MLP neurons of a small language model. Each row is named by its layer, matrix (down: output weights) and neuron, and shows model dimensions 0-127. Each number is 128 + 32 x the weight over its row's rms, rounded and kept within 0 to 255. Numbers have three digits each.
A block is one neuron, or neurons of one layer that tend to fire together. After each block is what it responds to, as a language model described it from the Wikipedia text at the highest values.

L13.down576:075152050081093147117172157112108128085127136115175148159102094174123155134063159131147123122143086159134166051131087122121131100086119134181103106136139161114107142149113093198163182168088151086134163113118126096148139128135108123170152145158144130102096098164189147162150134158161160148136145120126068136162155091084082089102083139093071060127133125131112143207087105115088147130101
Responds to: Digits, month names and commas inside dates, year ranges and numeric table cells, e.g. 29'7'–298, (15 September 1866), 61.0 |.

L13.down88:142099119060168138110152102111117173161094081167094105124145085119112126094112074146125083106136104123141137154145150148077061075172154137116147143079166151150087149093117192114136164101167168107080139115109104116108203092138174111118158148161153143136175155101222096143109068120108112131211121150144130088152097105174119094074091114149082111147162149133141138110199142127167138134122
Responds to: Place names, nationality adjectives, ordinals and numbers used as the first word of a multiword name or phrase, often after "the", as in the Vietnam (War), the Cuba(n Missile Crisis), 17th (Communist Party Congress).

L7.down24:116159120157129101109152170128125123111138102108100123140162150121175157112120144116134100131156148149121060162192082212115084194147116102105152167122121092143106142149080118131135111158181132118100153164126071098120148083105155179133146173028169144136128052089119112120133139181128075175105125115110139155145119070152059115106106117094189064087131060147179158108089153157076056112153
L7.down33:122104142072112132120076170162119067127121096090094138092125086181148204105125188117167189113122130078127161142079083127153111189120139114120115149119111099136155145110119134163077114160166159151110123192136152132081114123134116174114157117128176113158154055158150135174072100171163130106148131144163153146114116168154076117089130080130136104076159110099136166168108100135092147119112
L7.down228:131129121111128174126129037169176132184119148146113121132121174113194133137099160121162070158128111129201105123028127133078061106135073186163182100114099152119145122112079129114132132104115105176146115128102150128160215103145120146166132118123110123108138049133124124165157153134124110071155114139130172140109138124146088052137100142140161167141149117094138170173117132144140076107147
L7.down244:105155121097094122082106128124170110112099158151125137073125110079086145124112134099134142098111135152156146130146100197141195156157175101112133143124116102130147163112040103107121187185174162112102144109139166164101187184071055175073154138122108145157134125164158230152110122175155094185137118150095123128143150162090113115055122141160172105186140101120139113093194090075158118058145
L7.down251:143129082124157104154098105137093152073126161118186119153103118127076079130137112118100120146100134117103141175186141154148145129085163073157070119079120129112126097148105084131108100174114164107081103100128113096139175121195139086188169179131115204181084040127160152112136111109117111147158126126140114126109138128128186159149136174108140107177112136093127163133175204117123113133155
L7.down500:126118148139141152066119217093157130135129113178165194149117142085133118129112090093147152124080111187104207129146123143166121144198194073120114136116126091113108185091132106149111074156114135127087142107154171116134160167134107114139125175102174086099170087130185107139106133132146145089128132137116120158069128118168082190145179120143090171163064126113121135154075098137116147141153
L7.down613:111173128109144193088125161157186106114111132128159038102149101116120135134119092166106179171130121157177146084125124130134134113087199133132138104135119145119172106122084115175021161063148097082180100097143141083104181160178121098166088132145144152136110165114113133097167072139100146091094105125147126176109144134162138143151174182134147064117117122192129128100142111137181106122163
L7.down965:118148117151060113124106088149150140164106165124106164069193079089118142155126136108109103127136130168146093085165149106074098149162092162136139136180145151126135087160131149110150156201093132159112174141119160100133170073122117167114153089113129126086179032140162153143146131106164157157136120157120116100080133075144089148133087146173137153196177185103144117164137147096154197152142
Responds to: Middle pieces of multi-token words, such as "equ" in consequences, "uc" in introduced and "uta" in reputation, and " of" after abstract nouns like efforts, work or importance.

L7.down46:161133072097105123156083117139104131060200156134119179164088071069065121167081149193138160160148115080142123137097127112174121137196163158088130123126131187132109080080091114124112123099165097106143088124078134094142091079145150148124184128119135104152211133110093103189166150094145117118110116174152118090172076078049124145133156125129143138099105112069163209138137158085094135157132
L7.down118:103134071148200112139090101145184105094142121227127095126103149161132118165138118184129117147109161083113178138142093098102177100065107124101186137124182129170082136127108071124120176137113179123146117137181105102137153195131145100154089116094170186125170075180167110127095144111137169105124153144108087164130093097164162122095120201090116105123160139104121164115178122173176114114111
L7.down267:088153155045146168128127147200124083149104198120186104046122140125075104171131079209120109111152146107139152135178141162174148150131129090108141063122114131128113094161166134128150122134086098067164141066144109154128138154098135105119084130166149146163144177151143155121126126104141206104149120119170124142138155111138168057094107141125149083143158169096153111104056090127090101077155
L7.down434:113126146078107161072156150143160172139182153076081100116150133125112143130166110130145101108141094189109117154176152174150155083168145197163090137103136131135160134067163092173150129164138139066123149102138087127098131113152188135156124158168086134133124119133109070078098130067094141129130141098171173074103153153104120133118111124163193074120125087120167150183106101147153197156146
L7.down469:146135121104153154096113073099134144098113119197158157184161105203133136112071144094121164133134106128138091116157140187108119067135139179075117126131076112221105115147119160126111076070173114124108140139149177071084165191170151152113132163104095131094128111160114122142135105101137128123058109143118080138098095100197175104129165137059152129066042111169153133093103167107135097089099
L7.down478:193172144193166172101195088102038157152174135146123070126098175084146081045148150065163111102167136131141118131095112139135091182112106125076138077128093123167156182098151140106185109139060109074175161126145045139134115156129126133155101176083141102143154159071203105131119178108163140112120122098152164142155154101090078123162116109127149065140087121131135078112052111133100154132060
L7.down589:153155135081114083086044059162137160140148153147120116094132157122193111147205091173156097133153110147150101116138052040141126103163107150159129178165098181111085108126147167160106154101096159118150114139169141098100085122137102091173146129130115148159138125130129098063105071164137075105168133078140109103118108155078076119133102115125129195108160149106067146155125177172173114148124
L7.down966:127118066080088106150154134106087078155148121115175157118134133142153165091119095139158096150117110170111131128131172125152157088160130061149128031175041142168070146210135081154140158077203179155135091103141077119158117092075125122182154127119172148079084128140101106156146107088122105101137130120140173096111138099121113157130167176127115116182184129128217094068161133122068175118122
Responds to: Words continuing a quantity, ordinal or duration phrase, such as a short time, a few minutes, fifteen, first round of; also pipes in table header rows.

L13.down543:180137119136107117096091163147132179149154129105190124121147170113138177153081113112114181114094112113137117096076133157182118100056139118169133097174131143113141118135139182133086138168084143113165087126084206079188148106150096102125224194116164156136128114163181217131109138138101141095103188113071121124107115117096235132158142170112097143087097097120102083166104121132181146127208
Responds to: First token of a descriptive noun phrase, often right after "is a" or "the" in opening definitions: years, nationalities, "a", "first" (is a 1932, the 2015, is an English).

L13.down1:091075133099150143151091100129113111159154074081192148177142148144100122129121141129147184089177107114088150102120137069136064148111128133094104158047159117129113173107157152096107156127112114160134099103091086118140088083142170163142102145094163182154137093089141135157122091155142134146076120091154096168133107107116151167129173109105124099176172191165111150121137138136151125168132
Responds to: Number words and digits giving a count or measure, often before a hyphen or unit, e.g. four-stroke, six stages, 700 MHz, ten billion.

L10.down40:116117165174149113111115166089100103122104156055172143132127127137114175152102083132110072148168111094115169116145136103145136148147093118094091163122134053131194111141125139147106105106143152193161071164132126098138150116149162172206092059122163098142139096132115146131154121125127118130126138149063093111123089138143055134097114149123092187119110150127062155097112159194110157106175
L10.down137:131175141105158123146165161184135179086104086104084165153174078104142145100085180178126149126134077110136129119153125130145107116156115126136156146076149147078139125156119162093113138121153137105145086109150150079131160074113121199161104158100139096125118139079106072113149097158150080101097091072122129081178089177046180091140131154087145111131115096164185155153173144170118121107139
L10.down236:089155133102072077106152141135055155149143142102105171112100124091173103094108072098068114132122097120103136139081084079152152126124128103138113105115160132159147140118120119159117131110125154164197120157099150148115107147116133120161097121130126091136126080152090109113103117139140089128165146085164104125170161162169100146096113128161107127182019160128176170201159120104158168113079
L10.down351:114139151153083155128133127127146113132163101088122086165115111101108172072075126114082067144111104141149115118152153194123124144126133122070157043040075169136111131124083169115094091110142136138141137160111178087179106152076061067106141093129113129120105167149149110064131154092194127143145116143187114156131124157088139109145119157093121176097152132097131085179123065127108106146139
L10.down713:133117137156143161110147113224092147062087087099149136101131105121175140127128132143118173112168097113090088105149093095096126151135147171139095162091101099161098130103104129125075127140107086118100139123093126130227103121119132175150143143105105128153170143101132132167175180110171097072084139062157129124115175149156072158122151181129120113092106102178115095166144154099160131135101
L10.down767:173107146154164174179142133082146159148183100123066101176143156073081095124102075181164100101128081162173115150143125025139137153161139123159104125084119098184129106178168102128139109095215137128147122148152172189185167163113132125151090121109120117121182157084120112138164080107162139064083126063105123118130103104077121114093140143155112188092127132115072134168159118119127171104076
L10.down964:154084141152152120125135130143135120127165107057153131157157154109140131160118136120118082075088163118159127116110135169121138144078134129033115133150102145133211130135159159120141114117093133142129145165076183102124114206131076061154129156159118131149129083147115128123105082061182169093169105215152089143153181159119150146098178148056131142122121120105106122102160148173209111146134
L10.down995:134171108142157082128158126116135118106096146121103110127065115112121182073100097090110057084135119126137071078114085155138120123156103154170183151077121168174133148119113100120100160153187095124222097078137133157112072130134140200093181084142197191172174087142142059122168100113126133148123098111107174154129140106138140204121170109084170154147198128123149091110142152110094175098166
Responds to: Fires on word-internal pieces (fa-ls-etto, acc-la-imed, so-r-t), on "of" after "one" (one of his), and on separators inside numbers (1,278; 6.99).

L10.down61:193111062139163081092162135149096105113115093214150097103080136050185133103102143111096105076165097091144120052084045127168159165139128052142132119138180134128150104093175143127149117137124126013134091142109121134121105142139089132171114109172143099126114128117126189101158134113171148102138149151153147129142163152140124168119151110123104139141127128113129117134149133166090119152091
L10.down96:084086112119120026094126115117130145180114216094124054195139151151137186116105096147122106097125126112114128133071150153108118109176093149129103106145111177155065130102165129145115093138139183099153149202119130147091072137107185135177109163140168121155127160152189078104071167122134132142095123135159149118098178125124070156200084057160141135089083093168116122134104120176112112116093
L10.down240:124133126070160127053094113134140167117135151119148140144150112145123145200093160111128166118123116078113124145079142129051125028147097141083123152168130151107187099077119093102206122138068115117155135142160148159106182114152138199099130184120123082128093090177152145148186172170160157173207115146104104113139140166119099121044141160135121110142097119116109106148127089051105136097095
L10.down244:190175102156139143128149118145126146069172136148127147101120073142120139100162168146073172121117167213199073154147138149131171118090119160134118104092123160101130155121125142102163127156116084094124090100152153137165145123138160068040184151055115133121104125191107169122149087144127105124126138133152158095144125152105176159139120147086155096071122111159113157120104089091123168163047
L10.down421:075124157105135105116165130145114093143090114092126091181116125106128165118080166159143076118090124162152146131152148172117099042140109117110151128159118150108122096034157095146149103122178107128120145184115129128122082095102127176141135161119126110085085082139150146107163112138150112158155123080116195149150139081112144124142095134141141105142119120095135181115146155150109137179139
L10.down824:150144148120103113112176124104119159176120119170169111144151152208185190109096171148088207118137144108126077147145100141130102113119141120158140081151164174108085144085136084104112114111104080090158107070169113123125129156090130141221178198063149129121108111166140157145218127176134139067133136156149127122086076105106148146094145107159121069106150160131139096143100148161106127102110
L10.down906:123207131167108128117166078103116200110088128111097159181072120067131177098163108105127130138087094136144107112146081093052188184130196133160156121115091114145144086108120145170104162089159092105110103131147163132109124148108138144139144106193129101097145185142112152129222204067158145147133116099120147099147103157111166122124220185148109090125159125143125175139097147119102196139161
L10.down970:152167105138124111082128103099180150098128086170139110165104123175142099109094139153101166156131141109148151106098094144138197175166131165142125132125072105119096193145156173077128169127113070085137069123110138109128154108090114121144184146129130126121071099101112088084151169132182124088115158123112132115158148250185146108129089129102203068068062142131120144099135107116077083131131
Responds to: The possessive "s" after an apostrophe, and ordinal or superlative words like first, only, best after his/their/the, as in "his first poem".

L7.down22:147125109135125141157131151190113156128127120105144160111175112132091114121157098169126161129066117105160108127128100147048143087130147117113120141125072136119175097159143131208158126143115107093132163148094135093116122101188187057104107141106101188128149110076104183176141152148150118124118138111132088069151164178078116164117079169120068157167154165152135113118184112123196117126080
L7.down226:113122083117123118103143090102133216182102160124166141144147127109130097085165180097135146116143126101185114162152112192130117138138122128102140098151103184100112113135171112129105147131035094081163092172128134144169135109056129084162211162095118197104150127136165087111072080088144090122165111079111110081124131116111097141067160113223185096106101108203135187083129097166141097144149
L7.down510:214122109166100150130148130089153137155126168144153081137104113146161113164080164039166102100138115109133076028102139157183111109155116119153095099169123102170069154175119195135158112177136175124157131099072133161139121111191097144142108178113131168114167056146103078107061129160105129086064111126111078149158136161105159135201103140100161115093129168155123159163163149158159147108095
L7.down538:082096154108138112141094159152146130078072145112110200116133138108142172110120123128177127148143139161159153140117154141178146124079133135149168100186123172129125127114187140127151131147088139158163116136075048102151182082071148094138148143124139087072143097089149152186084152089180125121129101115123164153115099091073088154190125119153127125154124089146127121111161168106088147140141
L7.down556:155094129154083145144120129216108132132158166138164108122119168118086108156132184077149152107095100089119089082133140119151117091123128120133174104158129090147131105095141107049207130152115093102158121091052121085136053179145115129113150150096141163096157144153081097192186136100110099110137118078116103150117168160135170105122144134111167092134091122145118103118106153154140094133047
L7.down602:132135046083129143113148137152125186121060088092107100119148090134106188151135121196161147110090132206076195156179152171135068149111127129080139156222137146115155061126119136157116107106163149132156126111131138110116150125152077147158138127121127158118106106075144125171150107108139099199059112127150172180135144129142114166128158082159145072120107072161125158123149120056075133103193
L7.down926:152098092155082159084145122129181112113138109107094136171138077151142133158099191085114143082162146172146076102115110105202115112138098130111166190127168111149168089100089136131166132112129135127129175063106200137133143146099146144115144137098203171124163095152106151111080157100132098136143117092146175211102154132114094104157080128115094135146114110126087163103153128102216145136157
L7.down1015:154083168139120143161173071087193094111084127121101122146175104140101129114112083103175081193108091136130148133153131125116080049139095138138176118116119148135151129101118161094210148107143174144143137146139115158109128128118146126140123140108168134108159102151049164138121115091155133023099144088145136124146098090134140140102103119155134167158171121142086093157105139194161054161175
Responds to: Final word pieces that complete country names or demonyms in lists and tables, e.g. Belgi-an, Monteneg-ro, Namibi-a; also some " of".

L7.down122:158089136111145067126135099123154089163140090098080099144114164141148093129178095151182126122130142159048178129129099149134149117094118101090112138091072189148139082136129218121137089107091167156119130100107140106143111144184137163108134130119152118150159126113097162103133164126144091145091155111159135182108150129093153120146138151102142161172094147153064165148103074202096093088093
L7.down463:129095135132144133162163114078120134085143161058159127108109128132137119110193113112153051110089158114180155075138152208183136120079136094173137076160120155106111160156143170141179136118131180135075122106123145167103138145130128117107109120163090117132131138114128131133106168098136110115115133090097091158152112133107126136167063105114133104185120146125016150112133062083107166102111
L7.down467:102102175106138132049139152088126107100141112105082151083207123122135170120178142166124144142099130116106119159134055138193115118108130074149090183189121138132090089083094145138149086177118076143131102098125081118208131123106182179107083151150119134122120041118140128204145111092151111195159145080128105133155117101101197062182146163135069105129171152090107134128130131179131154116170
L7.down474:111104123171118157081107132108128121120153131127167119094127134114172127146044127194071158172121078143075116107134124085162166136159155142178132148082109089094141114192142168118104140134117158131161091145157142133149127103136084124137105126165155087120109091157103110105121125121181164123130117130191159176138197145183114144097140118109108146101146119105136155128064109162164144175189
L7.down482:142120074133171123157126126112097128174189120093118130155085084088109146111208143103122085145102124176140153121113100162127132088108150110062086099090130111124059150107081166120114124102157107149140107123156195114167113162213079116123077144115056104113156088060130044100163127124136076100120118118126158160142105154147140180144145149091066123110097148126098164208123117112169149128116
L7.down564:114075133105157151139133177179141111161081105067129099132144108091125160089164156063199132091154147088158128178087159109165082141123128127115055150123140099127113107175157115133133152089145116115181143136092169163076088158141064131118078130094085074159146138085142127155065094116128136197110144111137122183164125110135095102088162105098158103142177107159149088095142132115138187078139
L7.down605:106120123115162140130130130076168154153171148154088132185094114134098204146111135154072103123165164174147141090153111124097122116096119117106138105104158171109119166165112142187113092179157102140151165156121133153136096157134136095193121164058097121111154138108127109108146111155132106081043126127150065123122209109154127174139126138141137061114166134143091179141120125154079120141120
L7.down709:133120088113149150161177125173094143107160158135106124136095078111148117107147200136159200120149147085132165124124093160162127152129136135083062118132125151113123043085131142152099158155110066133123093123040142094093120134101093168146117140102160079085156128128158112152153147098095172143176129122094194108103121088159174059151123122112129086192128093173094118113182151152105145117179
Responds to: Fires on the first word after a determiner such as "the", mostly ordinals and quantifiers that usually take "of", e.g. only, first, majority, one.

L13.down552:213150149174101102141129202047148142107120126103119126127173139061094177163137058159163112117068135157122132110100166140122076113131108160055150089145140133104151197165143103152145093143123148121093081120078125167134138167153122141183069117165112080099171155100178133124120164132136081156122075113122098072142077122135123138137134099130118116134073193177124166161118110114102089140139
Responds to: Short word-piece fragments inside longer words, often consonant+i pieces such as ti, mi, vi, as in pre-mi-um, pri-vi-leges, restric-ti-ons.

L10.down98:092075127116114081103119102186148119143119112097092142149111124147178137132083106167145176083079102119115130114108110146160075104098151130086122121137111140172148103074171189147175133127140105089177137122099131106112110109121169189084124161152059150133085099141162082084121086141168063186222157113183132113151131137121105082181125139104045070107158148092120149195137116068126113133077
L10.down339:193129069140133147150136194175163069125128099066159091133135177144186105161164106122178168055150066112119186159133114157141130133121150109112118139113051110120139142085166101121122183143129124113131172134161173039170112189154111132098159131150180153130118123134155117104161151120107133112095128114079126111085160100108137123101099130139098128129184109153140118139101100087104133119072
L10.down390:082107148220133129112154123147134148094160128116130133113096119145168152079185175124139135088115138110108124179112151192114116155128109079126130153106160105093143185092110128186105172089188132156157149153158122131127145086151170096118121162145103094070110131089088148146120088104183126104118131153082119133172161158129089082063103081076163103150115116132102131120106119138145162121155
L10.down395:146154133121124198154149098112130164141131142132132128121126019168122122181128107122130085125150152157183093115119122085087082136093124154110041133109147105124137091118106113152109111196107117099157139142182136193078067090148141226077156186082143178100115140143122106119106158128168109142122134148137138103169083141099110151144114118069061147097100104173078126169113033071155152151136
L10.down639:151126083121103157114126154139164117132120084127089153125106148148177137094099082170095147113088168112076085173118095135117113108162062127096061138127113120131120122065161134129127143178124090125115135099144125137153163124086162155153141176129119142092082140212161194140137135119104165125135143153102178026148144080178137100134052098135101160197131171123139109143201109142066113133124
L10.down660:056130126090089165126121115087178116156089124097140092202145145165170126173101165135101121144106106182157098108095082154137047106122153122151133118125128120107050152163122134118175116131110092106160097139088083148135171095172130110188129105084079138153148100087177109099058133119084152091145164163093099116103146154177177143107146082092134096100094120114119125083147146068087111087145
L10.down737:147105156150097138097175193168114145173073072068123089150099182191123141155087103117118135060065148141137117103098168180124098160142161165064134059118141120170121126106148144127111160165147114085133124096109173128149108045104114131120116108164191145173119116131065101087148110130167110114178089174129145113099161152134144151127091123158111092080171163143094109127108135108066108130169
L10.down751:049136151104083091110109105147151148049060148172214105135152068164168126136116117168073111101112184146144135076157130155144107180161097121086133130172127121141114151141081165110125125131151139111097124105080125123121105179114127140085067188145087091065130108120163171069045125075092109176146135098185095092142139154044063154173153160133135125136156147094134123149089143086119137117146
Responds to: Middle pieces of long words split into several tokens, usually after a Latinate prefix like exp, inc, abs, e.g. inc-ont-inence, abs-orp-tion, ext-rem-e.

L10.down172:066135149158154144142146167110147076142161179156131112164150130147112151136084148142066107119088161140173158088148103115189139147135180127107105084136102130172169115141152127169109167119101129107163156094146155165133129144038089068063119106168114127147130138171116108118142148156150073142125112095111092130051146142119119148129174123173144108136144108134167073160130126099139083120091
L10.down526:142154174101165121078141103142143134125085037127157116106093116122132162121128094094106173111117107140166182152144128114129070171168102148102174167135170155124107111088132111157125137135149089065126138108132082136112118106175149166106097181108135121169175122150109122107142107122153195095165117099119111186155071126111113171090124122146081074176115100115133156146112121148169035130157
L10.down597:124141120119097086124132070123093077106119111116113123106138139140137172187164152141136145114139107081152110143121158099067137112143095108117122147156134138135127076105111107062102105201094138104096133179163083129152098101179178213147141117108070128150144085088164160064090108156114120168115119123215123130164136066166162148076154111188119166118100144143114163122094136130141183104117
L10.down638:070162084142203151103133126136122137129111135167115123160139070102100110149097181145117143099131120123176104108137155117149131155133114129132141181181149095151140129146111106143074178121156101142132120068118135108141070140158102133150141131112035073125179112155072140188162130161099177165142134107119160125106126115107144095141090167138106189138063103195156142120131122165114130070083
L10.down756:129160138089179118100118071150124145164100061131146069096109149154136151145095154145156101120146185168179116137059134136117136141141071183119171160182123130111093081169118161158114067108162122120162117103118073155150077142156160214129145187106141097058114126151103160157137082123114130165181147128135149148112098123161122148154124142121178122146134099065118140084137099130116176112101
L10.down762:072101187106140097123136127201077088164067077097169073088130153117103122179155151124157069126126152125152076085134169106077108148156131144081134182148159139143098159067109162136079131053141121126115119205124118113094128198142035102132128133111184107109112136102108126114123173125158125134100130171172106102117184162172072100106112153118118119184139143142155114139184167176173079141127
L10.down869:096111146101160083140102135165132139130081063102118080120074144104169083078126120133107113174123165159114163110104135084165145112182156164060158134177098122158103180180167126083113129157152117134114149188107161133112131161117152172087034065141153143134115098090102118109141131085162193229120116120144091120144133125120108103158130153136090121140087148143086123131135106128131122134206
L10.down1013:109133075173136152156128107106112058164200137096120168109101195096073104104154133105200129145146158134114137097102085115116116103128130139135102125174154170077127166155079117158098138144098146128156102075110113098110085105205124137097125072125142186115110116134157142123088126163097126185102099125158136136154163092123117175150129084126177129154141120143116111149131121152078123133168
Responds to: Last subword piece that completes a split first name before a surname in lists and biographies, e.g. Ernes-t, Jean-Claud-e, Ral-ph; also some split place names like Nassa-u.

L7.down108:074175086080140114245145094143140118093040150133184098129045125142130171147136129187082081086101061107123097118163106161149093092128183139141146165158102105140077145083138149076159146147098116154183153157148170140104136131120146173114107068105100166120135121121164108084064120121128147204145100108135118090093111158181124089143131113105186128121142155103135115177104179144104171156150
L7.down261:169129081114118138179053077128128145138082085143127135098078157110111099129129113131164105104107141144133073178102083106122096122181130117141148127117156077091067134172091106133070164099086073183084143145127156146133080190132133161082149153117161118133147161153169134112145218173174163116139128073098134136145101121190104202135114154110172119137145106155109127080149107172149141095149
L7.down280:123129088111121085111163186099126164150068136125167124107162087198148103172129106105146134102086103145100153204141069135108127121056130122118109157168156120194102103135130110176101144173116105124194111081125116161140122116132104167096130206102121117137115095101130098146127120129169155135140138112115126114170202163145120128117154100198115171150080137115112131149140070104143165097163
L7.down286:112099115127129124112074133158178190117094050093146111123094113053105113062169104152114150145124124091178180131073107129165192101140130039133148160130166122135160161138086146113094176126148067115112113071148167134120102138169093148120097153128120166109144087145156145133143108187122148139153131086172166194183076083158141100139141138138132130125127103142143157138144100146177130057092
L7.down450:116131158121104101145154146131174099109132145152196138100127168168049123131141062140146121112146110142121121141112085082157145145128146063150134111103150104100153097145072129075096176182115091108133099132121135108192123137172115109096150121134172166070173087178108165131102151104092159111190104095091134134088158080176115095123181123099097149161130144171124134154197081183140149098139
L7.down635:108114162102152143129148122145100038052176112125121137122143116145084057135116100089103093130049123143099137125122158136165178170170151070109133073112094064165119213060138119179106128159184122178123142115150132135148129182084069094087128114144102095109085134138088122162121133095149156065117101118148124159143127105159086111142108122156135167122153155171134155120080124105181153155135
L7.down658:117151135153166122119069116124153162153132161151076153093140118158117144110151158083156140082120107161119071169130124156138115105055089059128140143127118110088177121223121182164157145078128072111181160126135135178088054121144108149159162133135129121081155160138130158107109170127183155134163121143130103164155159086165147098150098127066128101166148160133059118118148106120192084120135
L7.down834:108161086141145184139099133131110155142122137091137111121089107132154195166201146162089165114176066135090127132121148105135106114183191142147135142137192118103125092145183147126109143109094077151168121094149135107072110155167072180113160089169069184131109179089125063193065097113135190152093118120101149135161148072125059162180101040137136127130130088146140124166118115106096090133152
Responds to: Fires on the middle token of full dates, just before the year: month names after a day (15 September, 1 November), or the comma in May 18, 2010.